Part of a small language model's weights: untied embeddings, 522M tokens.
MLP neurons of a small language model. Each row is named by its layer, matrix (up: input weights; down: output weights) and neuron, and shows model dimensions 96-191. Each number is 200 + 40 x the weight over its row's rms, rounded and kept within 0 to 999.
A block is one neuron, or neurons of one layer that tend to fire together. After each block is what it responds to, as a language model described it from the Wikipedia text at the highest values.

L5.up71,216,150,211,193,254,204,189,199,209,207,186,182,167,201,237,164,242,293,157,175,231,252,106,209,169,111,324,201,188,267,197,221,150,125,214,203,225,279,204,285,258,208,246,186,229,219,229,202,261,162,225,199,179,200,177,148,133,257,214,209,252,222,269,231,256,255,177,225,212,165,159,157,187,315,222,160,176,263,130,157,208,220,175,195,197,197,212,227,188,151,177,149,226,182,244,146
L5.down71,129,207,155,232,147,233,245,133,260,221,144,140,196,193,190,175,217,115,174,170,221,267,210,181,182,161,207,249,197,168,187,141,259,157,166,226,210,195,219,187,200,161,245,197,238,170,207,204,173,213,201,92,217,151,225,251,236,120,175,265,207,236,174,220,255,219,177,113,241,132,195,193,114,186,204,146,162,104,196,231,106,213,258,182,188,253,191,212,206,118,212,205,189,203,131,191
L5.up459,216,172,218,186,192,145,195,198,176,170,248,210,168,195,219,237,155,223,182,221,240,130,119,234,174,161,208,216,247,256,230,270,211,132,121,206,201,162,166,196,184,247,257,172,198,169,143,184,208,193,171,202,265,180,218,139,210,263,168,239,189,184,196,117,161,191,146,148,204,188,231,230,136,216,175,221,196,181,198,266,260,178,256,230,185,213,154,181,247,204,244,199,135,160,232,162
L5.down459,237,155,246,218,92,231,293,194,189,172,132,165,224,247,188,191,172,192,152,150,249,186,192,216,186,230,217,219,177,132,201,199,189,300,213,253,173,116,193,216,195,161,182,271,227,81,210,203,138,157,239,258,208,196,200,217,172,139,290,160,219,195,208,184,239,279,209,144,208,268,221,126,165,162,173,221,178,213,253,179,239,161,214,204,282,195,118,236,143,206,205,245,170,178,239,183
L5.up695,251,200,235,197,153,165,188,245,163,195,225,240,254,240,190,167,179,202,179,120,254,254,151,284,161,157,209,158,258,193,131,195,283,291,283,215,158,127,175,174,209,158,233,198,265,188,177,210,194,166,198,194,160,192,153,233,234,218,177,209,263,198,245,181,191,212,184,132,135,152,112,178,180,167,217,283,233,262,146,213,272,102,178,261,204,162,162,219,159,275,169,270,166,206,156,169
L5.down695,249,207,206,167,214,278,192,206,208,295,165,141,215,167,221,125,195,138,222,218,163,175,116,180,216,179,219,145,153,164,152,234,215,202,178,190,157,184,257,165,190,254,184,239,175,210,149,138,102,160,111,186,185,232,153,291,174,213,168,203,199,185,252,233,221,197,195,156,247,239,157,223,144,169,263,181,181,79,268,177,257,199,224,266,217,268,215,222,213,175,224,181,165,281,187,156
L5.up2606,264,166,208,136,208,245,182,210,238,174,171,158,169,157,219,123,199,204,243,178,179,281,179,112,253,200,184,202,160,177,230,181,204,127,151,212,221,130,169,202,225,158,195,154,297,193,221,118,214,186,190,198,246,158,209,246,166,171,195,213,204,191,249,145,212,212,201,146,109,94,170,167,262,245,129,226,198,260,162,173,175,164,152,183,210,234,210,187,182,193,174,253,224,233,255,232
L5.down2606,193,156,213,201,217,234,171,127,225,238,162,237,220,168,259,192,184,197,216,197,197,199,169,175,223,211,158,199,123,211,168,208,243,170,167,203,217,226,231,169,160,226,249,155,220,207,198,248,228,226,96,204,279,222,174,234,184,268,104,248,227,208,233,200,226,191,193,144,165,164,230,201,179,206,250,222,207,180,217,226,220,175,204,134,169,183,207,235,229,165,194,265,145,206,200,215
Description: Determiner after verb

L5.up765,233,194,225,213,171,167,191,184,227,199,150,218,239,225,190,208,205,140,250,218,225,161,189,121,219,280,206,161,239,194,216,214,258,213,221,233,230,229,174,219,189,242,175,170,241,231,271,223,184,253,174,201,238,211,241,195,120,91,216,208,200,143,203,283,180,261,220,266,210,212,172,224,187,250,216,201,188,146,248,259,172,202,146,162,173,221,278,166,146,212,223,240,165,199,158,257
L5.down765,218,202,183,201,266,218,175,246,176,192,159,193,157,243,159,261,182,124,200,198,236,240,219,267,241,220,243,212,176,213,160,236,217,171,251,224,208,236,228,158,117,203,218,274,163,186,192,194,258,203,250,169,191,244,178,188,142,217,204,141,104,188,260,230,151,270,174,212,153,215,246,167,179,200,191,179,231,186,163,201,243,206,302,223,171,286,228,145,186,258,197,266,146,216,188,252
L5.up1108,200,178,191,165,163,167,236,161,199,132,217,163,247,171,250,192,238,214,230,203,179,284,194,224,167,217,132,236,209,147,181,216,304,179,203,207,232,195,172,230,226,166,220,200,241,226,196,152,179,172,181,237,223,147,199,121,100,187,157,216,220,164,168,234,198,313,232,246,177,231,201,183,132,264,215,185,264,194,209,222,168,264,199,198,144,188,176,176,111,197,185,278,184,139,288,148
L5.down1108,136,237,288,253,260,226,247,195,207,257,158,148,247,232,184,239,157,259,204,228,171,239,235,148,204,117,173,292,145,189,182,191,220,198,170,216,212,205,253,157,205,225,205,205,231,230,214,205,162,205,112,127,177,160,225,121,208,240,242,237,208,234,126,269,231,247,239,150,248,207,149,133,232,194,153,229,192,175,245,186,242,191,223,283,150,114,184,152,230,127,180,229,190,232,189,173
L5.up1304,296,209,227,195,232,198,223,248,203,228,191,169,201,241,207,175,217,225,223,246,238,181,171,133,176,236,180,176,199,242,177,191,193,193,188,158,167,231,258,206,197,108,246,201,209,246,239,229,219,192,194,168,159,161,233,165,193,221,195,201,230,217,203,239,202,137,250,159,230,177,244,274,177,233,190,215,197,263,160,264,141,169,255,220,253,218,190,252,139,189,183,221,228,218,208,184
L5.down1304,299,177,220,158,217,193,129,112,138,185,179,173,223,220,196,132,256,203,263,249,264,195,210,186,236,237,240,217,183,214,186,175,182,151,109,220,173,217,214,244,187,222,241,312,210,226,223,214,193,179,189,177,211,311,254,184,205,210,156,302,207,202,172,189,155,214,248,202,210,189,151,233,172,222,183,303,146,172,229,215,286,182,180,248,194,152,232,216,264,188,223,195,220,256,211,286
L5.up2706,152,217,220,177,156,118,164,220,249,198,219,172,176,157,192,160,290,181,250,152,210,163,185,229,154,187,155,174,179,211,149,190,213,214,224,110,236,192,137,199,211,252,210,218,209,204,188,187,178,271,198,228,261,211,211,167,207,204,165,109,287,229,252,293,262,147,188,184,189,170,230,222,215,200,260,258,176,226,190,217,238,183,273,212,192,181,204,286,175,234,260,284,185,219,139,175
L5.down2706,129,202,258,188,265,196,159,248,244,200,173,132,85,182,200,239,238,208,157,262,173,156,238,197,170,164,179,140,200,162,214,132,193,212,194,293,155,197,206,249,204,142,201,209,216,286,170,121,172,190,249,247,153,253,275,208,252,246,193,180,222,204,158,184,243,196,213,214,111,235,184,204,147,166,183,190,212,236,261,195,177,223,206,222,244,176,204,233,229,153,202,211,185,156,168,182
Description: Mid-word continuation fragments

L2.up2901,231,107,220,216,203,171,244,151,161,191,190,227,192,296,260,198,239,198,188,143,245,191,191,249,108,105,230,170,221,202,87,251,179,217,154,224,125,178,239,258,221,226,199,164,217,213,241,222,177,140,207,214,198,228,222,151,177,190,185,214,147,184,108,209,191,211,184,209,157,169,179,223,227,230,203,226,204,225,257,193,219,205,231,274,178,188,248,137,183,237,173,146,143,203,140,201
L2.down2901,221,121,236,176,206,218,226,203,163,192,141,224,213,118,193,187,178,224,231,171,218,156,153,157,187,170,197,139,197,191,183,184,252,300,221,250,198,163,235,202,239,235,117,195,265,175,145,213,211,205,234,204,175,198,118,153,209,171,168,230,251,201,226,216,158,177,175,301,219,281,215,140,211,199,217,209,253,208,210,127,226,224,206,254,245,229,204,187,148,231,114,281,245,184,183,210
Description: Date year digits

L3.up139,215,199,140,172,267,167,238,184,231,203,210,219,260,205,138,196,246,96,187,171,187,208,203,217,210,164,247,167,209,177,199,190,209,170,151,102,176,182,173,225,160,193,213,242,240,164,180,150,211,304,197,133,244,227,237,239,193,191,242,180,233,146,191,240,248,159,166,284,173,185,163,213,157,227,149,171,209,200,282,251,173,204,206,246,258,186,266,203,184,152,223,169,214,217,243,176
L3.down139,154,116,220,179,212,157,237,152,232,133,203,206,189,174,159,185,288,206,104,189,227,188,164,221,177,167,204,220,141,171,134,189,242,188,210,175,218,222,214,248,204,291,260,157,199,140,201,236,205,147,119,195,212,215,216,183,231,276,218,181,311,162,170,227,213,172,194,143,170,198,242,154,183,195,179,187,152,140,230,217,191,169,292,248,175,162,163,223,159,223,238,217,177,240,241,209
L3.up1177,257,198,186,219,211,227,229,235,172,210,257,194,292,134,218,232,230,118,180,204,269,201,170,202,188,197,219,186,218,174,233,251,183,154,214,252,230,221,180,266,193,283,250,243,216,243,219,194,202,232,242,171,286,199,243,224,223,200,182,246,174,143,233,252,233,215,237,215,89,181,239,181,193,188,162,179,192,232,176,227,209,259,210,191,201,203,179,204,158,255,162,197,176,167,249,145
L3.down1177,154,195,200,136,272,205,197,159,174,243,232,277,188,107,243,192,236,218,168,210,207,182,194,263,248,216,236,207,144,173,171,251,178,157,207,191,222,173,162,201,185,237,200,181,169,187,184,207,193,232,200,217,223,271,182,228,169,177,229,208,214,275,162,130,191,190,193,204,196,205,183,195,236,136,232,186,282,178,250,184,184,170,207,198,218,229,220,221,234,230,165,171,153,208,184,201
L3.up1403,225,298,183,238,168,160,274,190,180,242,227,258,172,177,222,239,199,107,168,196,316,198,142,238,314,169,199,174,229,249,260,152,241,205,183,175,188,168,203,235,173,101,172,176,202,209,146,231,210,247,230,143,267,199,234,210,225,236,191,250,210,189,164,203,265,130,180,256,170,168,198,225,171,262,116,191,206,249,232,175,245,273,245,187,179,222,192,269,216,167,217,133,224,150,148,271
L3.down1403,227,177,216,203,218,196,195,135,193,180,213,134,193,154,235,257,219,153,192,161,187,212,165,214,230,188,233,184,130,159,188,189,152,243,119,129,252,184,199,271,209,189,193,197,206,257,257,136,256,192,222,220,221,180,228,273,194,189,183,219,281,179,263,257,203,165,256,209,250,123,275,195,188,192,165,214,273,301,230,176,196,134,176,180,232,144,184,160,199,279,187,201,207,227,234,209
L3.up3005,269,230,183,200,224,224,217,157,288,160,283,215,197,205,174,252,176,183,125,220,201,232,186,205,214,180,285,168,171,119,197,223,232,194,223,159,247,222,191,198,183,274,199,156,177,141,179,227,189,237,267,187,249,192,244,166,283,187,228,211,143,302,190,268,140,148,218,221,140,183,200,216,172,182,198,196,92,254,184,204,186,234,204,242,226,232,251,198,154,173,250,180,189,164,257,238
L3.down3005,159,218,202,179,214,214,233,210,206,162,204,199,164,148,239,169,155,175,193,126,229,209,234,204,219,169,252,251,194,227,221,188,147,204,172,168,221,234,182,218,183,251,182,190,210,216,187,179,197,212,190,126,141,208,100,209,268,245,175,206,202,275,175,204,191,194,159,198,225,189,169,223,230,135,227,202,182,300,232,206,216,202,247,169,259,163,222,245,219,171,179,159,153,247,133,212
Description: Day numbers in dates

L3.up1795,206,223,215,144,250,185,195,166,212,190,182,174,155,196,244,179,269,195,146,224,234,185,173,240,247,208,236,147,150,111,170,230,266,203,187,185,214,219,166,216,178,155,186,180,165,260,210,182,211,193,224,235,233,168,239,166,226,267,182,235,166,237,226,186,157,178,85,243,133,156,170,134,237,187,187,218,229,220,165,199,160,154,203,263,201,130,256,274,179,198,151,233,181,228,224,203
L3.down1795,155,275,156,205,192,221,204,183,156,230,137,207,228,110,229,156,255,67,152,196,184,188,165,207,223,168,158,189,111,246,185,141,220,172,282,208,184,165,141,213,150,235,165,267,152,141,176,269,157,151,170,130,222,312,175,194,205,169,119,179,164,210,139,203,249,173,208,158,216,164,291,295,200,272,206,218,111,102,159,173,259,178,153,179,192,153,199,214,251,168,186,233,224,186,194,176
L3.up2084,174,167,190,134,208,170,145,241,196,246,145,247,148,277,305,243,219,124,161,178,279,206,190,261,234,211,224,185,156,268,226,226,251,171,116,201,205,225,227,239,203,217,195,209,219,197,213,138,224,210,241,200,221,180,231,261,210,241,254,209,214,192,257,121,138,215,222,282,183,217,160,136,258,199,180,131,133,248,228,185,121,255,190,187,231,195,221,132,177,229,191,274,196,156,207,208
L3.down2084,203,175,226,224,174,157,170,216,148,234,236,171,193,184,205,213,129,103,235,282,194,212,245,164,229,244,199,217,205,208,190,181,237,263,200,195,203,120,180,235,195,192,215,162,210,242,240,235,228,164,201,175,182,133,199,244,213,182,117,145,186,233,240,243,218,138,163,185,251,142,204,238,205,138,185,204,175,222,114,220,198,215,230,202,177,176,242,239,201,279,156,142,202,256,219,129
L3.up2632,220,99,144,147,159,232,201,205,216,254,222,124,206,214,215,200,116,213,188,224,169,242,173,208,192,223,206,168,221,186,254,267,196,219,172,139,199,279,193,292,142,175,203,212,255,173,120,82,248,176,231,234,167,187,203,171,151,231,229,108,240,202,65,204,176,152,220,207,146,213,183,155,222,197,172,132,186,278,145,235,219,174,191,228,184,345,205,113,193,174,179,175,196,243,181,196
L3.down2632,178,150,171,187,197,234,169,265,171,204,248,116,229,221,245,209,167,252,222,182,280,197,149,209,153,209,157,188,178,249,188,225,216,230,186,175,164,190,206,147,178,190,215,152,202,209,203,206,262,197,167,123,157,155,156,205,96,229,238,158,223,195,192,209,235,170,129,269,193,190,185,159,272,150,237,255,222,157,192,130,253,193,206,159,213,231,242,174,154,234,183,184,141,238,253,242
L3.up2925,189,172,186,90,233,133,166,188,234,210,212,209,193,270,202,220,199,217,213,172,178,253,298,232,184,187,275,104,185,163,197,159,193,211,169,187,213,231,191,248,146,264,146,185,177,147,144,210,249,246,220,229,246,164,203,190,129,254,155,287,269,244,205,197,172,240,195,210,145,145,178,183,157,206,171,201,205,237,131,153,147,216,225,204,235,235,234,177,222,234,254,217,200,200,245,151
L3.down2925,267,300,265,164,217,188,244,97,262,211,253,179,197,252,229,240,215,173,162,156,212,189,148,152,221,222,240,233,138,188,199,222,205,184,189,240,202,202,206,247,137,272,197,197,190,206,148,213,182,124,166,158,208,163,184,253,269,146,51,173,160,206,189,189,251,209,174,202,287,236,147,134,205,205,220,192,173,222,161,214,157,173,213,219,218,172,176,162,227,152,165,132,180,253,160,246
Description: Determiner after transitive verb

L5.up639,177,170,141,249,181,140,183,188,240,216,186,215,233,160,216,187,160,251,165,204,203,144,220,233,202,210,149,202,213,173,148,215,168,197,151,181,247,231,189,98,191,207,235,195,168,168,192,156,109,230,208,152,211,229,215,179,180,164,142,238,189,120,142,152,179,206,252,168,162,245,255,152,220,275,195,132,204,157,225,117,150,175,231,166,176,199,235,197,180,204,275,193,200,177,216,230
L5.down639,185,243,162,219,243,196,149,174,173,177,181,207,189,186,244,207,195,238,159,243,191,169,187,230,240,276,173,254,219,190,254,167,132,175,147,221,177,145,185,185,213,151,171,227,229,233,247,203,185,176,205,211,252,197,199,182,228,177,186,172,201,251,157,167,183,196,239,270,258,192,206,190,199,282,168,143,219,200,227,202,236,225,281,158,192,220,199,234,144,147,176,142,144,232,203,248
L5.up1448,225,149,207,155,203,227,188,211,208,143,197,180,202,241,189,263,152,176,216,254,232,91,204,219,203,223,163,159,121,204,239,211,189,195,272,181,200,184,204,167,233,221,221,118,165,217,214,237,201,150,178,219,193,207,189,190,151,221,172,199,210,242,155,230,205,157,155,206,149,209,220,202,190,262,181,141,155,280,223,189,154,192,195,209,204,155,177,193,190,221,223,253,184,206,276,225
L5.down1448,241,206,245,211,216,243,283,195,220,195,182,203,220,158,200,246,171,204,188,231,236,94,120,263,186,255,220,193,278,245,199,274,211,228,176,224,209,167,150,233,147,245,208,282,225,222,184,222,170,284,205,271,189,177,197,256,221,113,192,124,193,149,248,224,226,178,172,237,193,173,202,198,183,112,173,188,241,203,237,239,223,242,206,274,179,237,179,221,227,237,226,163,227,201,193,182
L5.up2261,270,187,143,203,97,164,182,203,194,194,204,188,207,206,132,214,176,219,224,246,219,142,186,170,175,162,84,212,165,251,155,282,143,235,170,289,191,198,235,167,239,198,255,242,218,196,246,202,194,156,223,88,186,159,191,170,192,242,179,167,130,197,144,177,177,145,166,169,97,177,197,198,236,202,207,233,198,256,218,168,150,230,251,181,200,240,171,216,159,221,260,235,228,149,199,206
L5.down2261,182,205,242,196,229,179,167,216,168,234,205,140,243,180,248,204,146,269,242,251,218,252,224,211,226,233,194,200,203,244,152,197,212,249,162,189,246,231,194,246,240,248,168,155,156,187,182,195,220,193,205,209,207,185,177,68,155,253,186,211,267,225,198,201,226,203,185,170,246,187,207,151,189,175,109,221,232,241,176,282,143,223,127,217,193,233,206,207,184,201,170,209,176,186,253,225
L5.up2384,250,236,241,227,135,255,183,167,177,188,219,217,172,186,173,202,229,174,253,213,213,232,218,244,233,222,209,248,195,154,162,276,202,165,202,163,232,180,159,172,183,268,202,146,214,213,137,218,234,200,144,246,215,181,196,189,235,205,222,217,216,247,212,203,207,247,155,216,212,137,235,150,202,232,194,259,164,233,238,230,258,146,140,190,164,209,268,226,126,171,194,215,178,198,168,206
L5.down2384,250,253,245,182,133,231,241,167,194,171,233,184,188,165,204,253,220,273,250,164,240,261,185,248,214,184,193,189,148,199,212,170,176,259,233,220,134,169,172,221,204,243,263,232,177,153,228,224,125,165,215,250,203,224,197,240,256,204,167,191,183,199,193,212,191,250,107,152,213,293,223,207,196,171,147,232,206,176,259,151,191,195,278,248,189,160,181,215,255,212,191,213,164,179,190,261
Description: Biographical dates and numbers

L3.up55,222,135,248,191,257,189,207,238,162,258,221,162,227,240,175,182,222,163,171,194,227,78,191,126,154,176,231,167,225,100,157,253,214,154,141,223,292,158,195,182,255,211,260,184,237,163,202,246,192,238,243,168,87,255,222,195,239,238,243,247,217,185,154,274,181,182,262,237,207,251,251,121,241,196,214,299,179,220,203,230,246,142,195,232,147,227,253,187,147,192,253,220,220,218,153,277
L3.down55,203,107,242,205,241,169,250,213,158,184,307,195,172,281,310,223,205,193,248,208,151,208,263,185,218,155,222,148,215,174,166,176,104,185,144,173,250,179,237,193,225,271,203,147,167,217,159,175,243,204,173,108,205,203,181,249,219,150,180,150,223,163,202,177,251,237,221,197,189,251,177,171,274,115,303,257,211,203,200,193,232,155,173,247,223,162,185,221,174,289,225,163,186,280,168,152
L3.up375,222,216,247,218,206,201,217,245,231,217,165,239,189,192,174,250,142,160,207,181,230,132,240,194,217,207,312,143,184,177,161,179,201,98,216,175,159,164,200,128,247,193,184,139,184,177,165,188,199,258,205,169,98,180,212,212,227,171,176,209,209,194,182,245,234,185,219,238,182,231,194,128,250,143,194,196,194,205,243,216,190,175,173,198,169,257,263,223,196,194,256,185,209,164,217,228
L3.down375,207,230,198,137,190,167,203,189,188,204,214,233,190,185,232,254,161,176,207,150,182,144,128,200,247,84,184,137,198,154,155,232,155,126,215,200,224,219,212,192,188,193,254,157,179,205,218,241,251,190,133,156,146,203,194,230,237,156,160,247,201,257,178,169,247,188,250,209,197,183,235,189,210,180,221,192,167,224,250,213,192,172,158,203,165,243,184,203,194,245,220,176,177,267,132,318
L3.up1393,243,217,274,177,155,201,244,180,208,217,188,251,128,149,231,199,166,180,239,171,225,166,152,194,209,215,232,198,174,218,155,84,224,278,214,166,156,249,266,215,247,199,220,172,242,227,184,199,164,231,182,169,156,243,197,200,133,167,236,210,211,236,112,202,145,207,241,254,168,249,220,146,237,228,185,212,223,231,158,178,202,216,193,167,254,266,242,145,206,187,135,235,107,225,220,199
L3.down1393,217,281,201,177,127,139,191,238,196,215,168,237,144,207,172,209,225,204,234,100,212,257,198,184,216,106,298,274,200,254,96,172,243,229,150,212,227,296,271,124,238,190,207,152,203,111,247,191,211,135,250,194,111,154,224,216,63,163,214,222,242,260,149,130,222,243,226,208,254,244,196,192,160,177,236,221,198,171,170,233,167,203,152,228,203,265,224,192,193,243,201,200,185,259,255,149
L3.up2886,313,211,179,226,216,113,177,186,136,133,228,193,282,271,188,154,176,226,244,186,297,209,163,188,196,219,222,203,172,213,208,142,234,238,156,173,252,156,215,236,224,164,277,118,198,217,193,164,247,230,181,179,149,188,199,181,240,186,227,233,227,192,245,182,209,205,203,178,160,212,246,208,197,169,123,224,102,261,108,140,229,210,158,132,234,201,242,184,183,207,160,150,192,259,257,202
L3.down2886,238,230,181,245,234,208,200,220,191,204,192,200,220,230,243,205,115,197,202,213,270,247,145,100,197,204,254,250,151,277,146,218,244,170,212,221,161,198,185,234,199,183,196,182,200,159,241,118,199,188,198,251,203,225,196,126,203,137,119,236,184,210,174,257,178,151,178,229,198,239,211,171,221,197,247,135,186,255,183,176,168,217,159,261,176,239,243,90,221,248,194,197,229,270,233,184
Description: Closing quotation marks

L2.up150,166,287,241,208,158,193,167,231,213,216,144,195,208,201,128,169,229,208,233,198,199,216,223,202,185,198,213,218,216,185,153,155,176,223,244,232,211,180,159,222,272,162,222,135,236,218,208,253,174,212,187,175,125,218,300,218,141,155,165,154,200,177,217,231,271,160,203,185,228,280,198,107,202,243,231,149,161,237,203,225,188,187,159,158,254,257,187,242,131,152,176,226,193,234,308,276
L2.down150,222,253,229,191,184,175,251,160,219,220,182,194,248,149,144,140,183,238,245,140,239,140,215,168,145,197,240,161,245,194,174,206,165,209,218,190,296,210,177,290,239,213,201,156,266,176,226,178,186,128,162,158,158,168,203,169,190,222,203,268,188,163,282,259,187,160,218,186,174,295,295,157,274,205,193,100,189,160,217,263,190,207,280,128,282,253,161,209,134,153,146,207,190,260,266,172
Description: Mid-word o/k fragments

L2.up2387,207,176,213,151,130,162,194,222,227,229,229,167,164,207,225,228,182,162,250,208,273,206,210,191,190,157,222,226,133,129,249,146,196,207,233,165,238,200,191,195,235,254,209,195,210,235,193,228,180,214,220,241,252,152,218,199,179,146,146,243,146,145,140,183,178,202,225,162,173,274,225,174,198,204,213,232,202,236,185,207,208,237,211,186,244,127,259,206,234,212,261,222,212,179,261,219
L2.down2387,262,195,199,147,182,215,200,187,179,233,267,177,147,171,288,129,200,135,233,220,278,170,247,185,210,184,225,202,170,210,214,212,184,249,258,241,212,266,209,256,254,185,201,188,201,263,243,220,170,175,205,243,272,139,160,214,182,167,191,206,192,159,132,196,165,181,184,199,193,163,240,197,199,196,194,161,211,236,165,147,235,214,215,221,239,196,216,203,230,215,207,228,139,188,211,213
Description: Determiners after prepositions